python train.py --n_layer=8 --init_out_by_depth=true --beta1=0.9 --lr_head=0.00543
MLP neurons of a small language model. Each row is named by its layer, matrix (gate and up: input weights) and neuron, and shows model dimensions 0-95. Each number is 500 + 40 x the weight over its row's rms, rounded and kept within 0 to 999. Numbers have three digits each. A neuron's up and down rows have the sign that makes its largest values positive.
After each neuron's rows is what it responds to, as a language model described it from the Wikipedia text at the highest values.

L5.gate650:482500471529512520507459424580463468562542559436478490513514489598515522440556508427459558555499540520524580511522499486499461524450458488496490521516418483447521553539450558505453522440546480555522498489473511518421554493466480510560476516486508561479473509539482490488482539503532503434
L5.up650:452508538452507451493455435497495508546527386504549539497500470497439474434546511492491501554446495503529502442569576530478493435526467476477517444477475567467427550473499602547542489496478450464577505487515514528465532486497509522533518494490459600494510536550506540554475513462550505513
Responds to: Year digits in dates

L5.gate151:503469428581588582520508497563528570551524465514548456412468479436515479562521520529410539501509462530464528516557509518507464454498454514492536540545406495519422579516586509505569499580491542494560575552513541494483556525484541450461475488513450576474482513493514544498386431625554530492
L5.up151:581535523561513499494500501479551498550591572528579499502569586506500467545438520460438519473521496554503461480580483426539468568441565485531488445546537467529494546499480539540499466535538457495562467484423491504495526443473525424538534541577523504492448492476540439426490494534482459495
Responds to: Mid-word name fragments

L5.gate35:504503551470558563523497475509488555533530528510532537499518514554495522602467506516509515554478483455472462436550571528402476472517531530519515496506494523558557490487497507537448609536551450558553557575511455527557498503526507482533515571502504534529524446485485537483511421467532507495
L5.up35:519512520514497514475468485453452569489539542489547487456568545425503495550377455532488475538536574488459468475458582523491431439509525448512485494498491477476575495474530537471474516499545463505478400526491504489462464491496508498490445475535474575474518503463471444502505446432480489541
Responds to: Institution and body nouns

L4.gate337:495520524459517601476500561470582470488523448484513514501450490518490542432498544514525491498465525522458462521437468516489566520508517500463426510507503525545565509504424447450517541565478451465488553507468515455532560493586540463533545520534531485505509475554531517525488522479480472430
L4.up337:551498559476561483445538508542521547524480426570501546519432558493561500550448610455525531538498470519483528506464526503463441476593441419507532496556454528482516512468511533512508450496501526515473467473509452495498542512576508470475496460486532422439526507472515548451513555537481541498
Responds to: Numbers and quantity words

L3.gate235:544485492469546580490555484535481545480519461517464540485457489464464470522488477470552464495505428495516494478502517567538515491551524508467435523557558522499480536514512470488555454554557490413514569443486577434525438483548490504423542511511520468583492468497528493427457487508535510463
L3.up235:476502527550485480493489514469438480522504474512480518463457528480550469459405564426536547554438440474485440451432523474529419579539552502511495508507456573468463403558425435483496520562493482471519503505489431528541485463480464528521508539503514504508529515520509563520486479531519453427
Responds to: Number words and digits

L3.gate147:481523494472504520480488494513510571464550469485574534537484476554471455552540423474460486554484479476578522468525503548474466473542531425525485500492489523546463528448534581572511502490524532516573534499537442535458521497450573459495475430503572571582458512510549430457527507521483451571
L3.up147:454505455544493458495481563510433470553481533515496470412538503509493524460429551479460486442524498528552508492485440540518487526512506517541475483499484506471565505529559478578457552475585479562497470489479507438500521467526575422480481576551517503544529562525510490480516545518507558497
Responds to: Word-initial fragments la/to

L5.gate390:547529468446453521536522487513488529536464476456495483490463454492501529441469589562414544487508458480473579511463476509461535440496428487418538479470535495538572501584526499487443524462499474522535533506530476512534565465524512476427474482608469427507516458461510531508478499471417469508
L5.up390:487523492443425518439570548492469533492496542496430538451453476534460501428489466557509470493511494529473513492479549502511515503513469425502464423526546455478516430457530443486532561444555497474517518506502438480553520444619487476458437526469519519497498552467499600530429385475541539469
Responds to: Plural noun endings

L4.gate26:459487494529476489505476444537539422529503500439539503527491478512501522502506502499479554525497512546507509503528496532582425576485536555440457553520435454511460493501501523525535524431472442557484518513555482482467509472559457490555426508505469502466510591472446534488410485550492493479
L4.up26:501497498507504535453511447424466575506540506575549498462462497468477603470530454436450496519504436575479512517458555502481467444510499529514372480532476496477515569530501542528416521470489549540532539447451528540504478494481497479480470519519489553479529557583412458522531549415485527462
Responds to: Year and country-name endings

L5.gate624:535473542525531527490587482522444435535518564477500495475541562531475515533417550498503534519489514527545500507520479499516476552473481451468489462486534508526496496550447427444506580511483487456554496503497443538485533511507458474506472409520505535497409449577528521444548440510509492416
L5.up624:511537541496536543527551474538465526538550507440511516562475431589544493577505480501517525503522564461485526517516562539480397479556530470507525489511471545527458507490492565487534460513443508485530501439520495565497547477543473455507474489468468532483545453514486501560510464488462518403
Responds to: Digits inside numbers

L4.gate14:522593493503556496421497445478447580510541509544554472492516456521506479474437460455499499534494492524572566441492486508443481498552507542456450485495480529569568518511477484548504567483521445442621504470451528474446525567516471505501538479507502370554482464482477513548493503507474533457
L4.up14:545571494497537507513476548490515382555535519464494472518454563497514469452480451549482513449477555475406535560542388527581494536453513488530549484519505504492494437395476544460459420467554414501496594507475573481486478451533462537519533441529486457518468475448480476458522509490514532561
Responds to: Pronouns and name continuations

L4.gate373:550480520453498448516446452540438541525521501507504518523415529555494415425481465457449550507479531491402520530526526485451444534540561468568473469478575454514492573426489454506530493536493470572535492521500524520420401526475567498500474515485574456487502502494577448527472441468583524512
L4.up373:533494442493529521512523464417446454464450515511511580431501583442565499447452448532433542527507553479520540451618491497504472423549540449510516452532473484510529532451547441441481528524561512479521495495479472513513454596418571485546538523542447485516438472489458504576503502521548564449
Responds to: Word-opening syllable fragments

L3.gate511:545595549526480528550478393495447442500518385511390560515505550474478496487524426579519490484516457572498563518495463464523471557542456562494473505460443470473513461493521514543531443575503478447558568517531489476449459568500521486530481461399553449496512531478499479514467522567535465547
L3.up511:423504477472468474571502462437560519467483557494482459482471446466497442487532485435484476482471428549548521514518593518535548434482479556495548532438464488481464593528549497513531511428412389481451474470525507507455487535546503558560553464511506539460482438518532481549431453457473521490
Responds to: Accompaniment and agent prepositions

L4.gate250:532578524496489513451466551462471507493493579518543544464415513504504487522469471443536506488486498533441529530477433503524499484519479477432476516571506573491495521435510510495522509500537537505592461499519392574498533499532583536557500559495519585521420515526433407439515573537508485513
L4.up250:578506385467486537548441514510480573525470485444494579600470517439524454486477514474450476532556525501515514488526476499490492568497568568462470484456459453498511435551512535529456443486536512548484579515464473566565476427504484484486472483579566502515497453476467489541443509489449439488
Responds to: Token "to" (all senses)

L4.gate655:598506443434549526522497538461532444558446489543577499501549482567508481505402486512499451549483545494439553524477444511490510429501519538482493508563561509468561533495546527557444402470533521475564561524538459393456491467426496506495460463516487439531462413522513504521461568555497544475
L4.up655:521506555520464409494525488482501430490512524491510567533523517528499562571551523485519465550490469472476498462544549453487543353515456521460521512452552507475487525548456459486461530444503502520552498543506491488496543504484507464524512497566513548483515541475594503436519500520524520537
Responds to: Word-initial fragment "pa"

L3.gate283:555531464455495447530463477503524438449524511405445475599548471491504465529448542527463514521502473545477488461511478526508495467469514553450477524383543543484493460518550535466517509585578466499438482469521463532468512498503514531468500489551488502514470591500511530416407521499505487523
L3.up283:520516484437475456555514398456455525470514502497441470487405470466559519533457406462499527523480500564478478526528477391531438565488481489529466522494459564516534532486501433488474538550489486452546573422490448536529514477461502557488421561471504498524467534556469540454538473485508548509
Responds to: Word-initial M fragment

L3.gate94:541506469530455495524448455499501421554527504416582489532531546469481473542550463473486474571499457431525546454467562464393486440507520504480513440473495530560514506502493476476493522473568434529463463494449510550529522512522480521529502530527517461547498499489434538555480477445437502578
L3.up94:512497415505454495521499474487506572503579453497567572462495498403431488496551522531493452503510478465520485503505484522534484536563493530470508468506467533525565442488569539487512491550512521519518496492485495541517491503458495567495482453447475452506462442511492452531554520540505460644
Responds to: Abstract noun suffixes

L4.gate359:564533509409437479507540482445441579522535538456561492529493427492460509509457463473452479519516494537478486479555461497545558474528438510454519536569451539441435427472556488476527500437532504507486598504521522517558544518494515461494453529563486484520492488492504525551508518507521453474
L4.up359:525494459477444563505491530522522477496563487455447517516450500565480513520514508533516506531501543471543451530490523487455469470536372492457465531524506407509507535495548515527473579470494468621463597553539457478550481499415455558496540498510497513537515576488499524523470472490469511473
Responds to: Plural subject markers

L3.gate197:487558477520540489483496484471538488483514450475428540521507485545475536549468499541472523523490424461520502501567456459470484546464560495496511445495559474491503494472447570514516444493467504478539462407439516549474464552496468538486438535469581449450548492519452420508574568471504408560
L3.up197:486433461448472521539465519545502561533503474518511444484512495525545472537458609527587466522505523511476556516477476582512440578466480468536411557566495472510467457581519499539497473507511558559459456466474488458544469501476492411494502473557490476490502559601493516556419528513431500458
Responds to: Word-initial fragments of split words

L3.gate697:548521405444491508439496458502515502554526403501548510454473459440546447497484500536520493512484530478498520548452540493498439485575565510517490490550516480469539484512537521521534506473545539556477544550471469518463486560471451472525492505459571500455501445532521510497468483499548467594
L3.up697:503525518506452420500531482443508406553485494403485452598475455516600441492553501515518449574540483523425519503522471453569479517513429470455473556484502567467512513510597512505560471573615517551456564549477413514468447470516630517535558570566554472515479500549445498520486535470490553538
Responds to: Odd word-piece fragments

L4.gate630:584473514449517539491507487551444513496525597473445519478483480519543562524433488476497526472557555448514535513529554467441547467465477501505481445491434527585515520496511543523561470484480486472487504502495485516505555546554500511494478501463459499539493452477470506537491498529528518504
L4.up630:585471493467491494487534498517469482450573494473575508565514457482492501532504530508460540543557458478559483511508520515484399486548445552565548478527486557515558513469532478450551498559566474454515517496551475462554579506480507564513491514517525543545474453563449538482466572567508566482
Responds to: Abstract noun suffixes

L3.gate445:574537443568502438483467511473535503464500428491493543471505471494485495555499570458488522505563519562471496425512532552480499485527499504547543479550480457598464493516524484555514550459565486461485538579453486445517493487415451424558589444561491540480512499477553489531399483429507453511
L3.up445:439455592533536505447448460473553566515560575489520516438585507443515507508468505502433558585489432449476469507487518474478502483523508466466524455478560488505511461434455513546504501535534501470456491521486487519540495473566496506427500467490491478515562436543486492429472454499426562520
Responds to: Institution and competition head nouns

L5.gate453:463508568508492547519481545469495501560515506493460527428424492556480525469549495491499500548489516530538501479472452463543466542519460490567539510515466480481476546501488521484503576525474467536548508494485436519431579511488541475543568520510476515445471464475480450522477495479464397453
L5.up453:532555462502447492552503483506438443452518559528477540565488545436492475509538510582537481480493513491493426401536530476468500549475573470508428529530509568474473540483525436519485519493497516440474524588506520562497541508434517546485501496443494527509458476510534458480520517457555508512
Responds to: Geographic location phrases

L5.gate515:503446476502452488409633493432497533454459468524463493445448467441482529473497523567496539548535490438447487546456496433511467501547495513479516460524474556538534505567456539464503547524518491418550480467580458450481520464539492449516495491474496501488520474524492527536531449491525472433
L5.up515:501429503480445617479560504521491535487490515529484567524510475521429441490498533431471539523448491497477509536519470535492510506535496482521495430458503554560476553518527496474565474527475554490486543450513540462488563550559599470521452456481444450494509499547566556450487468541494456438
Responds to: Quantifiers before plural nouns

L3.gate578:486549493497494499590531419479528477573559472453485544488526529454566506467449500500486525532583500527555462478457470537489448466517476550484471568510512446463494469512418548497517580471533462505478474495427460561477563543512528538515495515602509523513448506503486480531407516535502509524
L3.up578:476497473456535524430504460434467556482455505485497497411519499565494505450550460447458456495484513506569433563534480490471420516514472512505484492462473477568484493471543456479598438546516500514433510467540563513524500551532479476492408447497481459556517518496485468515491557449470538556
Responds to: Date month and year parts

L5.gate558:562577551442497475511520544445460502492533477511495488506549460439451517428575499497430442442521566551496466517437527488452461513502472547506527439502477575485476524497578446410488395536505483455500566490553577496469482491533508558434512482401477497456533564530531495518471484557408533501
L5.up558:436515561486490498526452502500474515495446576582493484466515433503496490380555516489500494498537511500516514458443551504530437518466518563493493398393477521543484543464483470532560446567610439415496525495480484479462560476573472496514450504508496589448545509554465561514476524477529507495
Responds to: Prepositions introducing complements

L5.gate112:443506451507582501522493411509424476511511446475483401526475498527424488521499510531500578470506525527442486556530508445503465478527465591459565486403478457575448476551480521521588524528593539493517536464493558534397473540528497492474541460453534492447499511434473514475488457535568523500
L5.up112:450503508508503514447530473523444530483552458466495484481550542464420549433513465483512497478540492442505512493523463448518468518482522455458540440474467501550478587518534451508560529486564514444545442511448501460499530591540468498512563482554547557523552457503527510499521447498506572463
Responds to: Split word-initial p

L3.gate560:436476497539521449498508503521479520567522457553539485461472461560526537524477557538483587552492521554509517541483533434508470532519482509472446449476587475521528505470452537495488448497454523456532519488502469429420528500519481543465436465436479498429410519470552469522489489472472450611
L3.up560:442517528532526460508462559516439465534447542492514521514568514520463508488517552598546505470476553534556477485472579471517483436417480474472475422464573520462559552451519479548517472477428544473492466534512503483482472440496525479534459502437490488489471465495518458555522437522464483518
Responds to: Numeric fragments in data

L4.gate348:510500455502467501536496415463499451499477435542481466447486507495523507436436468495430544554499514575550507448495502468485475515511476571473497477524453517525499559465456538526487549433444504438542489503529550424443563514486487566532547520515513495498441538482471544547502516509476453499
L4.up348:516462508491518484495488440422588493444484510463493558451474391540503553517534496530507456442464479463479503503440456519430486574512430476516445406489475567561517518478451462476508517464474487469571508449474557418477519555525516504508479471436549554476494533498545538515497536480540499488
Responds to: Date completion tokens

L3.gate641:494501564553459486508481495532506543556494517504494502470476442526440385532534545516507513550543493492529536458493561538514518512491500450495545492481480490488515513467510438479526598467543463494476451545512495495561603471468482464491498478501507474518435548519499541449479462542537493509
L3.up641:525555477541429534474533523476508492515498456520492497534510538556540484466456435495529463547525436482428540516498488470453555431527486531469489464498448512553462486490572509540578507512568460474458490431473584446581564503467590492510549419510573466478423551475478499487443504458494503468
Responds to: Plural -s suffix

L5.gate266:540471433502446530508511445368468557537559545549469473567485506454507568458489499509489530494418550543527511515555447485473513520503536479449395501534531450525466469519455494483515537513492486523493535495516548513484439527546449524530474589604466435498440504475488470495471474434530413493
L5.up266:533467528540552537499491544551527491506492553484472477472540475546451524523474497543479519437554523493447506537525504543392513500444448411449478536481495481518474427442513458507495561457432455503505552472461512494531506432476528494452527543502508473428537499436518496477492488529433592533
Responds to: Clause-initial subject pronouns

L5.gate473:462527522540535529499494502460606512488526460476501469521563576516547519476441556460527483475493439396531481487463502466508471522488458526533484511415563480491576545478477491499573458543520481509528502522497542433506477449503462514542444483519503486431541503473525510562509558520584508550
L5.up473:515440484494559483542553511463497448477556504518514441554530540502476515564484534512559518629436491489470481542492415473453458453439502438533537511542546500502497574584548480462494440503522525541461476501453537581481548468514526476524530527490545524496483489540496431448539562513555478490
Responds to: Word-initial "pa" fragment

L5.gate283:529457506529494566540493477564566513469520534503485471435475448457498474473483512503542511572498499438434552486426488539452489466566562552513459473550509479492459468544507552552478508495548442563493493485502452468530513480441524526512531551520416532471476581504424466555488510547508493540
L5.up283:545514498413507517490569472469518477465465486507490517519492503471543472476575517508457461484543460453546514508513468567538491490507532504503546430451458501501477480514542464539566499504535497505505579533433466516550522523480520566448481525474546469501490483458474516482541571565470443554
Responds to: Word-completing final pieces

L3.gate60:463446462555454513526505452536518596598487536431477510513521515478556537499500494501424482516389506474545451452492471518479524458482493512497455554507523490513492503520446522495562525485495523486488507519504471525490492513448513526541444511505507399554531552524502462523470424481481487509
L3.up60:545501540559556452527450501526533494588512538545497513478439412545484550508511473496497530502539478457476533527454485431518511532501495496517531451518512477500547540518502456495475541530430470487524506513491495469437480499471511561428469492493543505407492509583550486450456473451474498507
Responds to: Calendar year digits

L3.gate169:557520449447502485504449481521487493569584462543539487550471530538501483525482474438454502471535511502536462553551454468461476592559498542535496487492535472550514524426472543494526540406478498526443546512457555474441533500476437474592475553524553482513505477482430508478497494504483485559
L3.up169:510476478553508495526519503468490564449437490467522438500478469508416497524448521528438468472569576449471435558505452538501437526491571467517526475594557466457570456463515550468522528462441473518461478487573548470485476514569490549518469557530509541483554463549457423507488464535465516534
Responds to: Clause-opening subject pronouns

L4.gate309:498516476448517445515481446567490513575466465490460488527536474545501588451400519501478495499506515473483547492542504550448506406512480479477490571613535481439487504495450540543550433518544424483513490456601497508485535591542553519437526487481502472468490427518493445506514527504486475507
L4.up309:517489487451478488478485490399434489502443494492541469523456420471477499541539409473585457521503536520481510416572519492433562450509535506557475551501460528605464514550533482542516541474507467511532461413488512482573489489485410534427526494484459475543521516488477502542500451545453519464
Responds to: Word-initial fragments